config = dict(
    num_hidden_layers=9,
    hidden_act='tanh_gelu',
    qk_norm=False,
    bias='all',
    tie_word_embeddings=True,
    parallel_block=False,
    init_std_o=0.00736,
    init_std_down=0.00736,
    optimizer='muon_variant',
    beta1=0.95,
    max_grad_norm=0.5,
    doc_mask=False,
    max_steps=8246,
)
MLP neurons of a small language model. Each row is named by its layer, matrix (up: input weights; down: output weights) and neuron, and shows model dimensions 48-175. Each number is 128 + 32 x the weight over its row's rms, rounded and kept within 0 to 255. Numbers have three digits each.
Before each neuron's rows, "fires on" lists the tokens most often at its 100 highest values on Wikipedia text that the model never trained on.

fires on: "as", " At", "igh", " for", "oc"
L4.up519:139124154078106103177150086173184109109134182120129114134118117149152151146157135142114117140153185129118127144094169069148153124198120074110118128234118180076111102152148172174119148102137105152087104145140171144116130128130121112099120099141112102138131072157131108163142088135130103166176152128141088123100087121139137142095081114154118133122063055125073156112123082105090099146077
L4.down519:153109103128116156128120124129140130118133118137140132140198067149136129139110106143166083121124112109155132158165143087140169174127146130216165114077139157131148126166103112093132115115121149109110143139094104115131180113198062149105178120102162227113132103171144200092140139152069107132152157071138139077046057120122116182172144120075102133168105061111185111177177120112133125065146

fires on: "c", "ot", "om", "em", "id", "born"
L4.up547:108140152059097125159074114153192151112131131134140107163133124105137121124149087158079124086082129124108143163128131188145126119132104146133105145112108148179147140083121101129134139136150046129075113180113151157119146102133165145182115204136118190115076141147184099078139113109189065169122171088144092054110140124119123132128088159143106137135113121086165163133102130091069148143137
L4.down547:172099141099104145151116085128144203137123117110199160118107089144168152149148162151076179063172148148135158195131191108065098113114115050118130146132155102118120115047146139152107078103111165107076125122086101199077159094148090151186158142080133139166117147104157109131119077110114137101144106186100128127044087095130061173119154121142148095084153090079138077177132094111174068186150

fires on: "p", "e", "o", " att", "-", " Z"
L6.up129:140131191209197137235114085174146112091117150121158079064137147129131156108159109085138076107117174145124190143160183171097147074105162146064114148156171126144126128128123102133123082120166130155157154122182142165185189219138150097171164072135095121125125077134093223150126086105139165126109143195095090153145161110148116093120124122108184130096118161104121149120142103078153147102142
L6.down129:164141075135152127118134189101142189158105119146083069114132122109131114075078142137143131128152080125103165134087115114159120127137116122130094147119122137143180150152111097128156148134165100187160106119095136169116069151116139164057067080133148035144146185126116046165138158164142173154152177101141147107095104195177149110160119146160118186127107199098122096159219138101161056099095

fires on: " B", " W", " C", " K", " L", " H"
L6.up861:083069168118120076180179164093153154112176081112110177088140119101119073179155109135132130106140121165106131107139185175169118155098090170177143066117148215132203137112147123154165102115164134073145112096069127097102147124121110160138105151133130128137129140118122093177147133093097143137104127164082115120111163051103158120160103132154082120151115143109154170074123135140091133108072
L6.down861:086061191152140162152106126118031126113173048119164150102182124120166117131132149177159132109137161151167113081121129192120141122135144135108148115215205102089163122076125182192137107142143161149157147116119151129129084102096116114116141124165082138145175116126155103108096157097082108158109108145128149129133089185144178131096122137191147124164123138105126095083138112148060092116072

fires on: " |", " P", " and", "P"
L6.up619:127132130151097129150163154145172128103088155081130153035122122136130063110119167134120100104100119104095175118131101155129100105102156146129150108173123134093123119107083132115099124121072130105100134046098095131159139145161179138137183094095159130126169175141143074154086141107116064015215072146043138151152166178125111155107085163110154121151152124097181108087085171119115115107110
L6.down619:137122090098122124102141095145118208150149116135156120176144129158077156152165103084093164142124188119146077130144188119119189128142173171108086137112120140128130126113130155086173068127115126119126115133170157100160159089130092080140104140094137145098070109211113139067177118137117190138180153160178098171114122103171070102152110115139123140168240114155088174181120111114140103134174

fires on: "t", " for", " At", " at", "S", "ut"
L6.up138:125166176112157161127166110114170111084150089118092141154171098161111095091153086136160174136113130113187178103128176032125136121124108148148071114156113115065163042166130121176139086151128099105139150081118141082089155165145112079085131145086164155133128117113147167189131138087134140126122150088123090148083092140147134105094114066050089153212004064122116204116163138140123087149088
L6.down138:129065150184173146114139141113115129132123145139162148139107110120119121121219078103164036127184099125131135155150085152119105161120153119055124091138157111089144190160178125165136062109113149063142136128088092168108169152181112140143103156149079176162189179058136114121075080181128191105077127128112152146135098138127144124120138106100148125108163111167107083159113133102135127154172

fires on: "A", "or", "al", "ition", "ion", "ar"
L6.up1017:176069154093071133106124155104142126157137174143156089158162107110152183115112091124094136095141227123123106088151158152155114117130156151136166105097153111182163129145135178150058053065092127103166145100109114140104152120132143116155079106106195095132066175146103172135171158136119091107060102093174143152202117118163115171115128149140196131119154123125139085140187098104101118114156
L6.down1017:149122113092136148093127141151099128120088124115157110093103100134147151089137154102129162151076131107123168186154147078160224153154120142147087164145146173212135088121140068144118181156135119104068121186085136077168088123125147106095162032105118157163178079124086105095127069131122150166144166182125140105118096133107151123224131122065119091149200094160104114134161154170157157137138

fires on: "p", "it", "om", "ip", "am"
L6.up702:146139115115125155126070098134173146147124119089129136113119117206155183140097181080121094102172117098166128072162109152106137171112201091128178186161111115142158154161093137115110073169158104173160151138091114129122153115146100122127098152136152133140035173080103108153148134157104110126104161185064092111088118071160143078120107118148070184122148042123084182156118095153061106128147
L6.down702:146081091092173145058127136143131160154092088113147093169097081119121142161144117119162090140069169135150098099131124150099187114094067099145102143117145133099119085163100127174184120135097115128130164151182111092145180101079102204167160079156162134150095087135119127172130128129108128123122080084181170143091126150222136162163119108137154135172097136100167173126134166136150150141176

fires on: "er", "ist", "ix", "th", "°", "ri"
L6.up626:123140163214168131127140110089138167125076139127102156093093123145182151104127142157089091147120119127180122148160170107101141094167141113163105081201105119097146152212101114099080155146133104158117146135174125140160194120096131211107097087078114128127098119143118105142139116088131118156146126113152116166130121112169174120071089137149126145143131147158117118123089191100189096170184
L6.down626:099151103101150162180167144149162126151153085108121166103137121196169044079125104118166145101126092118091170091119156144182069124152140168091131203086163196105101135103109115048182134101117118098202177050125163136110139110138119117129113083135105158082144160129156115097129193160100077153141134124133096160155171197094139108144075103139150109121169101127160146151115129099098108101151

fires on: "h", "v", "f", " th", "ce"
L4.up212:129098173130058143127109175129131104131097160149115130067140121148103135118132169187152109153122137188100151148160115145136090102116149091118114091081221087113132136138127125130165154043112109132167075107137136145155108159137118072100123087088087129083175125158138171169118149104210100078156172181082142080160120194051138092157141106139144065198154133077200147113168193154084056094149
L4.down212:125098146078110023093155123194127145100096102115132102169116144114101095140124063171149181133111107093135089101146163114117114073181128145160098111110153119077178138130163139090175140143152134071186120136127118144188129192162136228156098197105121122106171134156143109070139195151092115117144183058167157130188154100118123150133128070113193116114107144128096122085105188115162126157125

fires on: "it", "om", "p", "ip", " not"
L6.up316:133160085077110177212085075085152085142101193169126108159129156109158148169101165177122097128162154120084199141158143095114134135118118178157124171061132156195120153153110155144098162195108153144119147169153129096136139098108112131199110176127125078155111168136074165094076106122074142091153143141073149147124141138143151134145102159116119137127081090099098118128073111160050089081181
L6.down316:108089035171169178141114119115121153096084117091125098133115155140149116185141166125160113143156177136086073138135129156123204112119124101184150120112152158130086127115139091121106118137146168121137100100108140175160128120138155101100174060067161137162192124141128175097114141150144088139049139122118141153138193173165099140102120122112137048110158131147160118160164123166123180117143

fires on: "c", " f", "ec", " w", "he", " rec"
L6.up934:072133147132171117138108067101174106103124114106136163147077198175154140112137082134143109081096088137166127098102114084081109120079148160138106145154116163119125129090120203121145132125130153137163161114152120089074176162121122093076119118108094139044126139106154090114093108169122060146115143154142178115150124115157112138124154107147126150177145184111174143101170141143126124171118
L6.down934:103123160122127157119128116182137156123125131076122139089122131095075117155168102103117038176043142151094053161114160099151163137085145134093143150139116121109147206094120123090172115197121122178136143179125121119146101156129079148142141124169139174141137172100189106135078188126122163092099137104155120120096111128141134138136107110139150113114162083098108124095132157139090106089168

fires on: ",", ")", "),"
L6.up520:161138138140159095092093178135112136089125093153197109140094200089153070152142174148199135100090123131112087169069142130113156133129118103108151143088178116126102123105124180166137095105210127113162130129108137146138198104157165136116193068110080201131154092147151087143136126173124123143061116063096111163128141153163131124121149159132098133128123140150126137086156129065103129159085
L6.down520:126132144112103126100136106157130144166148104163140113127185137146144208134074139119094092140083083169153157118217137047113153060142181132140142134119113056043095120150126196093104168066114079035116127109148111102140133146145080147111107064145121142132116124109134087066164102133117206168098139151129090149168134130130151110197138150155143153110218151105127117140080132111134131105171

fires on: "ong", ":", "re", "at", "ound"
L6.up945:147166097105186080157131138128113212117187111140155149155182134124140068075154124099062097140106082138179212173113140128110138084167123128197123141169114190154091133153098145134131062154117099133131160171155128118130146143138158168117124119146081141083169108117121183109116097126168121113101121175053097139183130192196186071108128131100124125126165121118110153106134135105087150136097
L6.down945:117157146130100106071071132141123112153163110175138137147174156155113099115111081135159116124121129144060121133114099114104173182162126140103175105072152034052108138076076133127131185166118171092125095095126137136110164151114097183118123133132152166138149138130164120137116128139102112114175165051157146133105160127098130212157155135156139101117171127087109142091163097136149096133120

fires on: " s", "ing", " p", "ation", " m", " to"
L6.up142:133121136089164102159122161151127148132142108065155097110153122124091143135156155125199124090178103075165177092136122122103156056111113128149176141155102123180151100180108126137177119141121102111116099182091139154121218116167156194158171078163147157097147131118101116124123136114130097115118139060132149106164178088167140115159149101106176092102154186102115158110184136119163082077125
L6.down142:130074154107105093104062122118161112128099133134078164125175150121131114179185085126072135138176097159197125135160092151135136129154144093143081112105143183105151117084110155133069133134078146138144134118140123160144170137082083137075125027132128066158132105150103147110112131144124109144115162098109125204138171197098152129117095139174100159098184143097130047114108080158091150192132

fires on: " b", "ity", "it", "or", "is", "ur"
L6.up152:134076157198117170115057105171114143145068156169151152096115086107155114077140129119105115158165098089127143127154135109173116192063155117124184050172112118177097151187137101125099134147148083072113081111075107150145135135172129130112094115114198170154134135140131150121112156153140111119129134155186171091176122141130152161113133126168119151141096102063128154130120134117148154078137
L6.down152:153108122107145108148091084076099160176128064122089132078073113159183093162105160149125143177174158163138191110121170128151139115141091084130126117177095154058154148132099137201183092118114064065143108121121130131169145159098180112179140000114168162121122086130143149163155080158109090135107166138132174105102156139149149078119076109176172139129195132134112109110132143126156163164150

fires on: "n", "er", "her", "b", "f", " F"
L6.up429:165092104129108120173121076101238121131127113120137117111158178146130086099152091123137128181191161089125143135124110122106157153154107089164095121170162171079109082133112109111132142094156124114179127126152134150115168133082110083147149144171124087098155135163094143136098175155089116089078095111125124085133193143157048108157159131148132109151089134154180146128143109207143056127125
L6.down429:136150131131116141134108108140094103137120158142128125087128135165126117119170141129126102153126117091074101178136100126139080139126200165081121153125174086099109116034120126166135157141097132148149139137122096093182120107125115100143100098165066192133198085166115092160158143148163112122062101168131096050124126103150162152143127120131201093129150079120135110164137084124106179129082

fires on: "if", "ad", "ver", "ou", "us", "o"
L6.up482:168105209098128111109160114128096079154166121157179125093087103123032137138181101107121175145144149111123088142152083160127110102144113146152098163160120078123093104132100123099099141091081082133133110106131103114048139120155138069162139085168119164145135107158019098121142123142094134147155077144170093038152123154102138140117112158109146115126143108150120123124057132113142153133134
L6.down482:190148123135137184117161161145163155119184152086143148134162163184129136092164164127130103147090135106058088130121104109100122143088149118092130170094119109108169193080144106146133178143131074113101072128128110125123137135142089160118119082129150156137154093103125051153151171124170114146097136113208092145130089148096154083143104148087173091211162138075159113139121132132166164115158

fires on: "m", "p", "em", " h", "om", "ol"
L6.up246:099134126075121131117082109169146101078182085097111113131149181143132189101133084128071125122135125118120108067138100124071175074111136161159103163079143255133082160116098141166121082100097077082117124113076109108168121148110129221175102213169156123098098108103152118152130142126172163099134115149148113113145137145097117103063147085066120103152146144050151137106153119117103070122143
L6.down246:120151152159057163130123161107096135149105108137157087088170115142039100166117173107118171164195174145131127137049082106155127147120126130060131108110152130072120089116112139116133127158134086165029128088096085092071163134110102138138164109125155172124023171124160125154124111148197103137115198112125170088132139120117202156148076184151165165119098090142129140143117167138140117125134

fires on: "or", "er", "ig", "em", "n"
L4.up662:136110178120098116099098117163116197123165141083131125073065137110064140160021084144114067182079130099175161106146114105157144139091103166170182136066154112109167142112103143159136113072164166148174108110112147044115097110117152127120142129126135119123148089135136160153116139109143126097096116118117125126120195077131102089144139111098126092162138159196082162101075137123130124149109
L4.down662:134122107058111138179099135044129097152095119195115133192078150117157054115131152101123179176145156163122068103141119144074168145176222076135125130152123090107115120183116172146116132109110159133119142155125138144086110092143133165134129067115139180172169173157167069137128108145083082127184168181125181141117121156092080144139124127119102132116138151100169106148166139152086124159132

fires on: "S", "l", "ro", "re", "el", "n"
L6.up380:115143180105144190149210164111098059123152114152140085135153149103140121140152132112132142109153128111169165146109130185173124166126175118095152060089170146177126159107093143118118087102096178174158176093135166158176124139133099106166084127129148111096132199115119096139181108164136142146132153185126117150148186137098128097122076179132164163133121123100104094155141126096103043146122
L6.down380:202155155069107091107092085151095140064225068103109109129133118166090108129102117167147094114093175139136091122104121130061173129121168143173129202107151198174127120142193120110112206133103075153143140088152112107159169153094140166142107131142108135152092160100128129204138078132134129126117115110116124150133095135141102153142110110122122092158118157151110087114121136112108151126109

fires on: "re", "i", "en", "it", "ens", "ber"
L6.up757:149113175058126077149145066068111099129149112144125125132113174149134130130113129090086037157201050158123113083143168120098129090143127139156136153111115163151122147088148148169098131159097115107111099093159160103134115169128116130182120100137144078148138228138097128054109166107062146178109186096105129163170118139125128107129141127170104127116076100147145193132211100152104165121103
L6.down757:133141082121121141111091153151149108151147125137113191060152113078080099090147125167120150086110170132135083150157138177110173086076134074096174087161107118153124143134115062079148101083164132097109129089114096126125167106097140121156144017145141193088099040070178149182130099090154155101151155172122135124129149061139043208118094121118143073100120091148107003094158112154114152168143

fires on: " and", "m", "ce", "v", "ry"
L6.up932:153142196089089143135120154145160042115168064132198140018162165128175118145100133128153174158125176082104097179150144133142111157187125087092104120093103065096078138166140155185146186123065144120201115050149128111155114088100113144124162153149134134123109157123085123085142137117171123067108128133107121110180132098115128168144114112168136091083123120123182127117157139157118136082105
L6.down932:108139094176108151059116160100142180144092135105131134169130135140120143171134096145122133125114131101102132149103128219129125138129143140208122133122143101135093130115145130162143112118164094110151121142136102125106128144089168163060103092162161119152112116206095139144111123103124102121176128110147147124094110148140131126137140106146109060096123113176161144075225182147207151162142

fires on: ",", "il", " to", " after", " ch"
L6.up74:097137135128156120117130124130151181147090110119171167143106157116141134119117178149097076130117111175099178104103070130095190148086181112137040051148145105137104099162096120177138159080174152111109107136141176116136160166104091146143114114090099152119133097124179167173085118153104121114108127100130056139145123092140130073110152055102158124066131124074121210138105169151102119114091
L6.down74:114166202133096179076139125105166139180141135140144145173108136130128159132090130131160176130185184076113123171120158127079177132161085134139103179176178130087109142061086121217129062092175156124143155114119143079105114153153132121149107082127117117126106129141155162133133106179087109181118150174088124162173080130176133186150118129192114142087131075137088124152150195113144073180138

fires on: ",", "at", "id"
L6.up236:138139171160141123111152178081096141147129145143151132091108131143127082109110162135148111092101133162083154150072108109117080110158175104125106182138134130138103098101077170143130161039131104127161078067170159162184118083149148146116112132041079184134091134111090149146145166115192129106131120124154125112097152148130049142143149084104094088110147118128126200139164114139110101126107
L6.down236:125123107080161091164091155165074143138125150141102131168184106058120185119148084103098160140135083111121111070099134157108122115099154128181126096084122147125132108176137172147174185158156085133109117131085160146124156124183103122119118213179130146105094133092112123069148109128111118089119163097147095139134085143105093103116135120101207064155080094112147172161149181091116168155131

fires on: " who", " but", "at", " wh", "°"
L4.up109:139020132121148211111113123156129165108161158155107126159132047141119104109116191128238128094073207143125150141121149024160143136086098123143133119143153177156160156155126107143086116125122117131106115065107099139150205157153092087137121164211158169112113101132101128136044099095150153135082121125100109142148059167105138148138135113151113137198141101202152110156094116066130128100125
L4.down109:121079119135107076118111126130122145143111138117139095125100172124103154076136166185121067145160117125122086124148077124125122144133211145119126147122152066156123114135100064136198127128118106109148171180081155127075109149097135133166171094075093130176134131130098098133187116131115111189147112178193153128161098184183054161199109096155136087121149178096070170142173098120171146090100

fires on: "ation", "ing", "s", "es", "ed", "ations"
L6.up975:196138110202129156163098113143121154077182047107165118127115111127153129180093165088168152146108089161148149024173119087127139122120091129062190105115130100143137106131032105095140116119106147141080079111186116172135158085141136135091129113111139150110140138154085134125123099143149125140091143130118144132137178158128184153070124138111174114106119171134118143128178103133084107147085
L6.down975:108087142112110183074131116046166166135157151107201148099176146142157097131168158077117107147151150130102091111192133124143185117143117118148159167162125205138195086112159110121163108124160114124146143133117121141167108134126179142128094045132107079088116159127102118157140190135123097086090132061114175117114146125133110117150161147145124086175180125147126130149132155127133184081165

fires on: " w", "ill", " B", "im", "ack", " W"
L6.up280:070161144116133128187119168139191152121086070115062127132132166122127118128123110134137104144153093080159124090127143131152100127130137087144100117103113164160149138112135127226173163138085133119176136105105106126091081146158114135149147169128131090119170115249118111094104189108048136049180157104125126205115158184133134113133102103133145121169185108126153121105103104096117141098125
L6.down280:148151143167119168156115083096113117164142087082125108138119126122116095143150084067151117134084126114095111134083122158118148128121154186129130157141182098126106130102120097118136139118142148142142154070093135147086079092116170142162093178137140139106172096145156121136092112090150094135149103235139181061092092117127119112180109072172110081140113072141180097090140164142168191171099

fires on: "ar", "en", "th", "it", "N", "om"
L6.up401:118165124135128167141131093106119147124127114127171133170161101141138095134170137098147042160127139123133107157101138119100128085073101084194130130141143135110159160150115143095076118144112120132152092104120100124072149187131147135151180087073110105118082134148088150120132154119093132113191133108118096154142137085110152135108159153079064156125109035156101153065118122172153214168100
L6.down401:145148196062172099151131138107151148082122170135138129169153119125178111109097191128166125111158118172137098099122167122081167131181196133142112168104078132158112155121160154129117102078157093091106076096157149112148101117114107120143142078127144114113105125105164111061122116065127112130138101161102193138169105163062087061162114153142139149173164126080119070230123133076126096133100

fires on: ",", "fter", "uring", " after", " f"
L6.up931:171121116111168127097157139125203135169120110108112104104130199215119094126190123103079099120099074153171141138107094148133148101137072141180174130141099110104084096168080157168112131156061103093102126100104126119146190143164085159103144092063144173168091092217105132133114144124132138083139149063147156159148143137140023107152099111086126155108154115084139183130148115137162054117153
L6.down931:132109138160101126092132183142075168165143155101126176182176076050137148114207136113132137114172166140142127086079141130166185158131188137094105109143144212112193140069110127093148119105210145138173069112097124102089057103178137122085182000109129153147068106087081092146104111125130114155106202123176103166153124137115137127085158148147194089140119135094137150152140154105124115151143

fires on: " ", "00", " more", "1", "8"
L6.up214:119139155092182121172116109117122150124094151141076137088122164115131128180128142169159162112092093097062128079148121104126153124125136062118101143154157121140146128129113159161071124177119110105171164128094152115083146124092124173156105148084183152181221155124138133170107191128101180140110118193196157087109171148127162125211137085044093080172155150173166130118160172100035085139144
L6.down214:171128095119133130112119076163128088159131138166176080168161116140102101114093143128071078121121103107203124135187138052147126123180122144002104200110127138108159156068127115156157106142104143160167107125112106131107114133126114071103140173074160143089159178100163157107112192097135136078099178093131145075099073145153102172138108050157083094162107106142108115156125115110095130143148

fires on: "ent", "ar", " in", "ol", " km", "nt"
L4.up53:100128076130102075116096108079188102154105122110097084101108212124134099149089139125118115113120067072144148105100152159125156057114161068114121045118105128122173155100141147141139159145113114170142148152144153116096137128118141123158089079189100156128049114157102221147113129106117196149090089143141103165102162146161138177086112150125062149140118122110103152068124126095106121141131
L4.down53:213171124070120134142151121180128162153071156160142126136129191221114119146159120201144097113092077147077125079156097127168092155092179142159122132071114085142175149110137118112122111147141099096057140120070161090118156123128150080097112154148067117143139120162126118152135085051130152158105144161144180109093133154100119105087109160079097099123165195125164135114086095167098096111089

fires on: "w", "om", "f", "id", "ic", "her"
L6.up303:126128082107128115193117114105178122117116133131162131085103150078085130096127122146153128161140117148123166178109113103155105104146117160124119120161133102109097136093146105121120121092133099089115117161144090193118104063097060106172123142107141043104137108109174089100105161113181137088062146074171125103117159169131139111149121169159153162168125099156176193160161111147160147139172
L6.down303:118174098119129119175153127106119175159153141142117137106184132108178080114138102150094170177122090134124113153182085127097114098091134118064130112128079173155091120127151145183118184126142175145138143125160095102121117122161174140161120110105077149100120148147103116129132120143149125180126074114086112169126133133113142110053119160098107141174066122093089077119110108087112176083080

fires on: " b", "is", "b", "aj", "il", "ad"
L4.up878:156140155132091107153104134193174104151130099112078172097119161115174125049090127194135126156191095189075162113121155126183075166137100122117165149128124129127150137143117175143092105132194158112114114100108144061099137131142135124127085147100135160153139060140158102108093140114132154128124127160123183065155088112090172149089134125129140173164136106129119110123120113110089123132135
L4.down878:125162120100108093149158122113159136131133179140114159087132093113144141075157118088146149130159109102179144082133123144137100102052072170124142113123089100096058141117155103128129198242155174104091122176126151162144104102125098162198167118073135111143186140135120120145136158138120103102099104139168078106118131112057163122150175115120139139080122143118146116133106116161095169115091

fires on: "s", "es", "S", "ra"
L6.up988:150163090134143141155085088121188137094131165090173115099195166189048098135122155094131148160108141117069154061164112197102155047107142118095087136138097099180098129186119116092105160145169099128141084119116126156089179135168157062059096112164130172134106131092119106176104100151104143138078161164148105098115155118050122177136093182138153167183109166109129135122127104104114157158120
L6.down988:103108122068127142158111146163113070176136187141135129115104134164113133181130135114091114140138164157135100180135185146108184137161161141125186145135130122194201157084176140174094182128102112076111120168112108121093151131152148135117115128122096129118098154152146146089081100129088113166129103121188175099185120110089144113160134120138132119121150140068064103128143142167149171120122

fires on: "ro", "ake", "ound", "ft", ":", "ited"
L4.up670:110137127146172166116120105193141084082155108090124113169134119111154178016091131094141136148158124112151094079170104186133133123134139099085142013097132169092190112149085124092115143112088197112151049167124123108198159087133156158112093077116135102148118136124124199134164096139121119084141124126125123109142154113167208164135198152163151135152129174102084152103165152166139136078141
L4.down670:125125133137091085052142164078122145161070142158126068155129125112124103193147126128118123052162094155115112151105151121150160161135103164118130198167150076134117150127155137161189094168140131160111155070150132087087132138088116089140145054127096146095128113188114108137079135193163158103112140164142131135102104214115045106138075116126119104103122116144205164110095127106168137196089

fires on: "ile", "il", "an", ",", "ed", "id"
L6.up275:131149154051151163125088112093126152110144107146171166080125114146161075126083183089141092086089139193110157151127146106144132145107192116127086126147189152117129118108118127154106127088106112145158170153083153183131127124131151084127182117110148164055131092096121134177122113109167154074139143158162117169127138123154112151180050155086129119126139163079128171073073124132080130123088
L6.down275:154178123134100084149092084182171106123115121146127125126131104104142151126109156141123075122127137113136158086160075127068207137139048135137133129111159156118094113156154089103123137116116114168122063073108154183127143123094081087106106031140114113150135151205119079110109085118104121117113131107111108101158136095105128139116194127152154174158156097111159162149151176100165068144195

fires on: "or", "it", "inist", "ut", "ress", "rit"
L6.up664:137112139120173138118148093092070184114152121119168084160098101076098199109144150132180068096180166174136126111137104119104099183117157106148118100151121107131096053199105099113072125135090163109079102156101138134122134132194138155079142048050117126134146131109119150080086154136134059104109144132121146135125122082165141098133096144146081149120111107117089162119120108204153112156122
L6.down664:129114170127130133070108185105140119122133122107108131077097145127110100082108070141129108144111147132113185126113088110148113121129108157159170104162137121134111164123145169146122107209135153218085162145176128089111119110128107146177132000131150102157132164108138115194147134099143117120088139177162121125146150168147109162122179116081100097079098094167106123122120146137101132116137

fires on: "ar", "al", "0", "ce", "o", "e"
L4.up787:102125151141086116128042136147088101139125158154187122059103112119107112149116140092131174097109141160099173157147142114109095126137128142110090127169197128200078135136121103166057129089133066150145133113141162138121123155127101138092148150135153075135130098098181180114077122169147163119139092120137085195174114144155135132107134083200117183036155115150123150139074062058140190173162
L4.down787:115132035102083126119158066158119112144168107148166159153079208068113123124111120131143097114176116168088117091179146146076114113106071158185142151119100074125131115153148150085187128089097115134159092157152105183184151135169136133135177134049131082138108131191119129113092119123152086117087153113096073117114182100180138101132167130080150118180126116148082118143110113129090129139118

fires on: "3", "or", "re", "ro", "e", " J"
L6.up558:167131124161152139178197095140069118099116120144113071148139141104092189056138167063138088162196106114117106105108153102113111118174125181095128139146122163079076114075073106127105106130082116123158133092141099154164073187151148149110042134140168127165132120189170137129138114134137116161129174137101118123113168164129138104108144121170089159141189180162069078135185113124129128160222
L6.down558:162119176090157105126102138136093102056173128161103094136168164178144125165078166128125132152111131155129144182084109124079108141061120174192110114093092099121193090154201149159144115152117104107124081093126130110091090157171172127150176117141176115133099163145115085180113067150153172134133115160200159096122107096162149145137137134106131134139149128118179139124135077153133110124102

fires on: "u", "ap", "or", "end", "ig", "ong"
L4.up345:124185148079093172114126123149183099138184173127129123137144144121112150120110144120124167085141103076129129026130111144167121109134131127127128154143211184121124135181184094105150102192118180161106103169144156116148146135152094121151116113142141063144114175102173118111077151140111082088139106123173137169178147078160186163140090106119167118146074128101091056186136090154108124151107
L4.down345:081163105076201074128146133102166156139118193091114152117147141157114127143097125113119154138099114113138098126110108139127148154126118168136141166144101145136163155064155151110121110090161133140169185169119150132075177105118105140148175102168138119137171121071114107112128161109172092172110116093108135100085129126131093090134137112080113167155017174122126099139116099154137083114174

fires on: "u", "or", "i", "le", "er", "um"
L4.up56:139109109159141148116100140131065106125125154090163124087101139130103153168088100168161081167121091140124157071144165100183103149140160112230131117121125125162177150174107131111114156098139145131130148078171078134134109096107121156108201147129130115153037139134130085166168113101186158073109130182132081161135140126151119147165050090114106114077090134071174155051166096149125154176092
L4.down56:105136175141110132124100100141132109075120132106087121157116126143126096156125097131126151115130122189100143075113086144122129145091125169136107157136124100059092068185130147139086142139125097147146181083147173121110110119096073118139105142108077111140137156115161161140140148201112144084095169143145109152101187163157162125147215114089141141151151159099138145104062199123142080139132

fires on: "h", " h", "st", "or", "ro"
L6.up770:151107051122120173101164107162163130145100157089101142143165144100081118157096148100178091169090135111139132112134102161119146127173080203150111106167141169150101115164073122144112126151166130087172109087117160155113097197155122144111163191094148177167061094088163086147124154099163138113056098153160103120103130106086138117101179108132130153138172174150131139054180117085122203115187
L6.down770:075130126187127125121112156170086113067148204139148103117154093156086139092146149087130129096090134135135127124091115139147151136191114143060191108100112163184110108131123153129074165187156117174139108152113164095140078095060169076097178095146107096120177164169149096170126114182062106176104126116131145078090150163151118150113214143160120109088140072130213113134131162119122133077095

fires on: "y", "00", " ", "ok", "le"
L6.up703:071140117120137094115155175136107049129081136099130137078115164157115090154128110143181122128101139110126113117109158117122090145167070155089122144090162152151086151166141121124109102181094121128118080132131090161112144088159154041115169083135161103103139115171153128101138126133126091094191056072143092067152103130133029132203162099130087074197117097197101162155137133165128129128115
L6.down703:165137121048113160156141094106158152156154118079136141143184096169180076149136121174200164157107095125124169099092167140191114124151148117123139153130160146082102084151136119142155149134114101130188102135153120104115178161106123151173143098095118070177158135068158130163237118104162113174140095166157175101104156086119100164172085089172132120049184118102064144143181131071139128124092

fires on: "p", "f", "e", "es", "ic", "ie"
L6.up339:103116157125167186091118131093144079082125121140120183113146159146118118127093082142102094169072094112143177173143137136095148103133113114129147137154163130165128137106150121086046084169180127126166162129068142117155195124130140100178156126154109127106131164120120105153136139184109169114173112152064144081146076130117083195132103168092144127118071193117117147126079158108099135137117
L6.down339:137084172145125114108140191081168131127163176170170136128113133125105156114126116149073121148127144073183153085110151204130130120188091084161148090103146107143162143137145082196129136164113131132116143148127106174167123142081125170111190075128103138115120113062152087160162137176190178083158071149160116148178122160129115091104106149176149214162069166097101128155187140131210151129100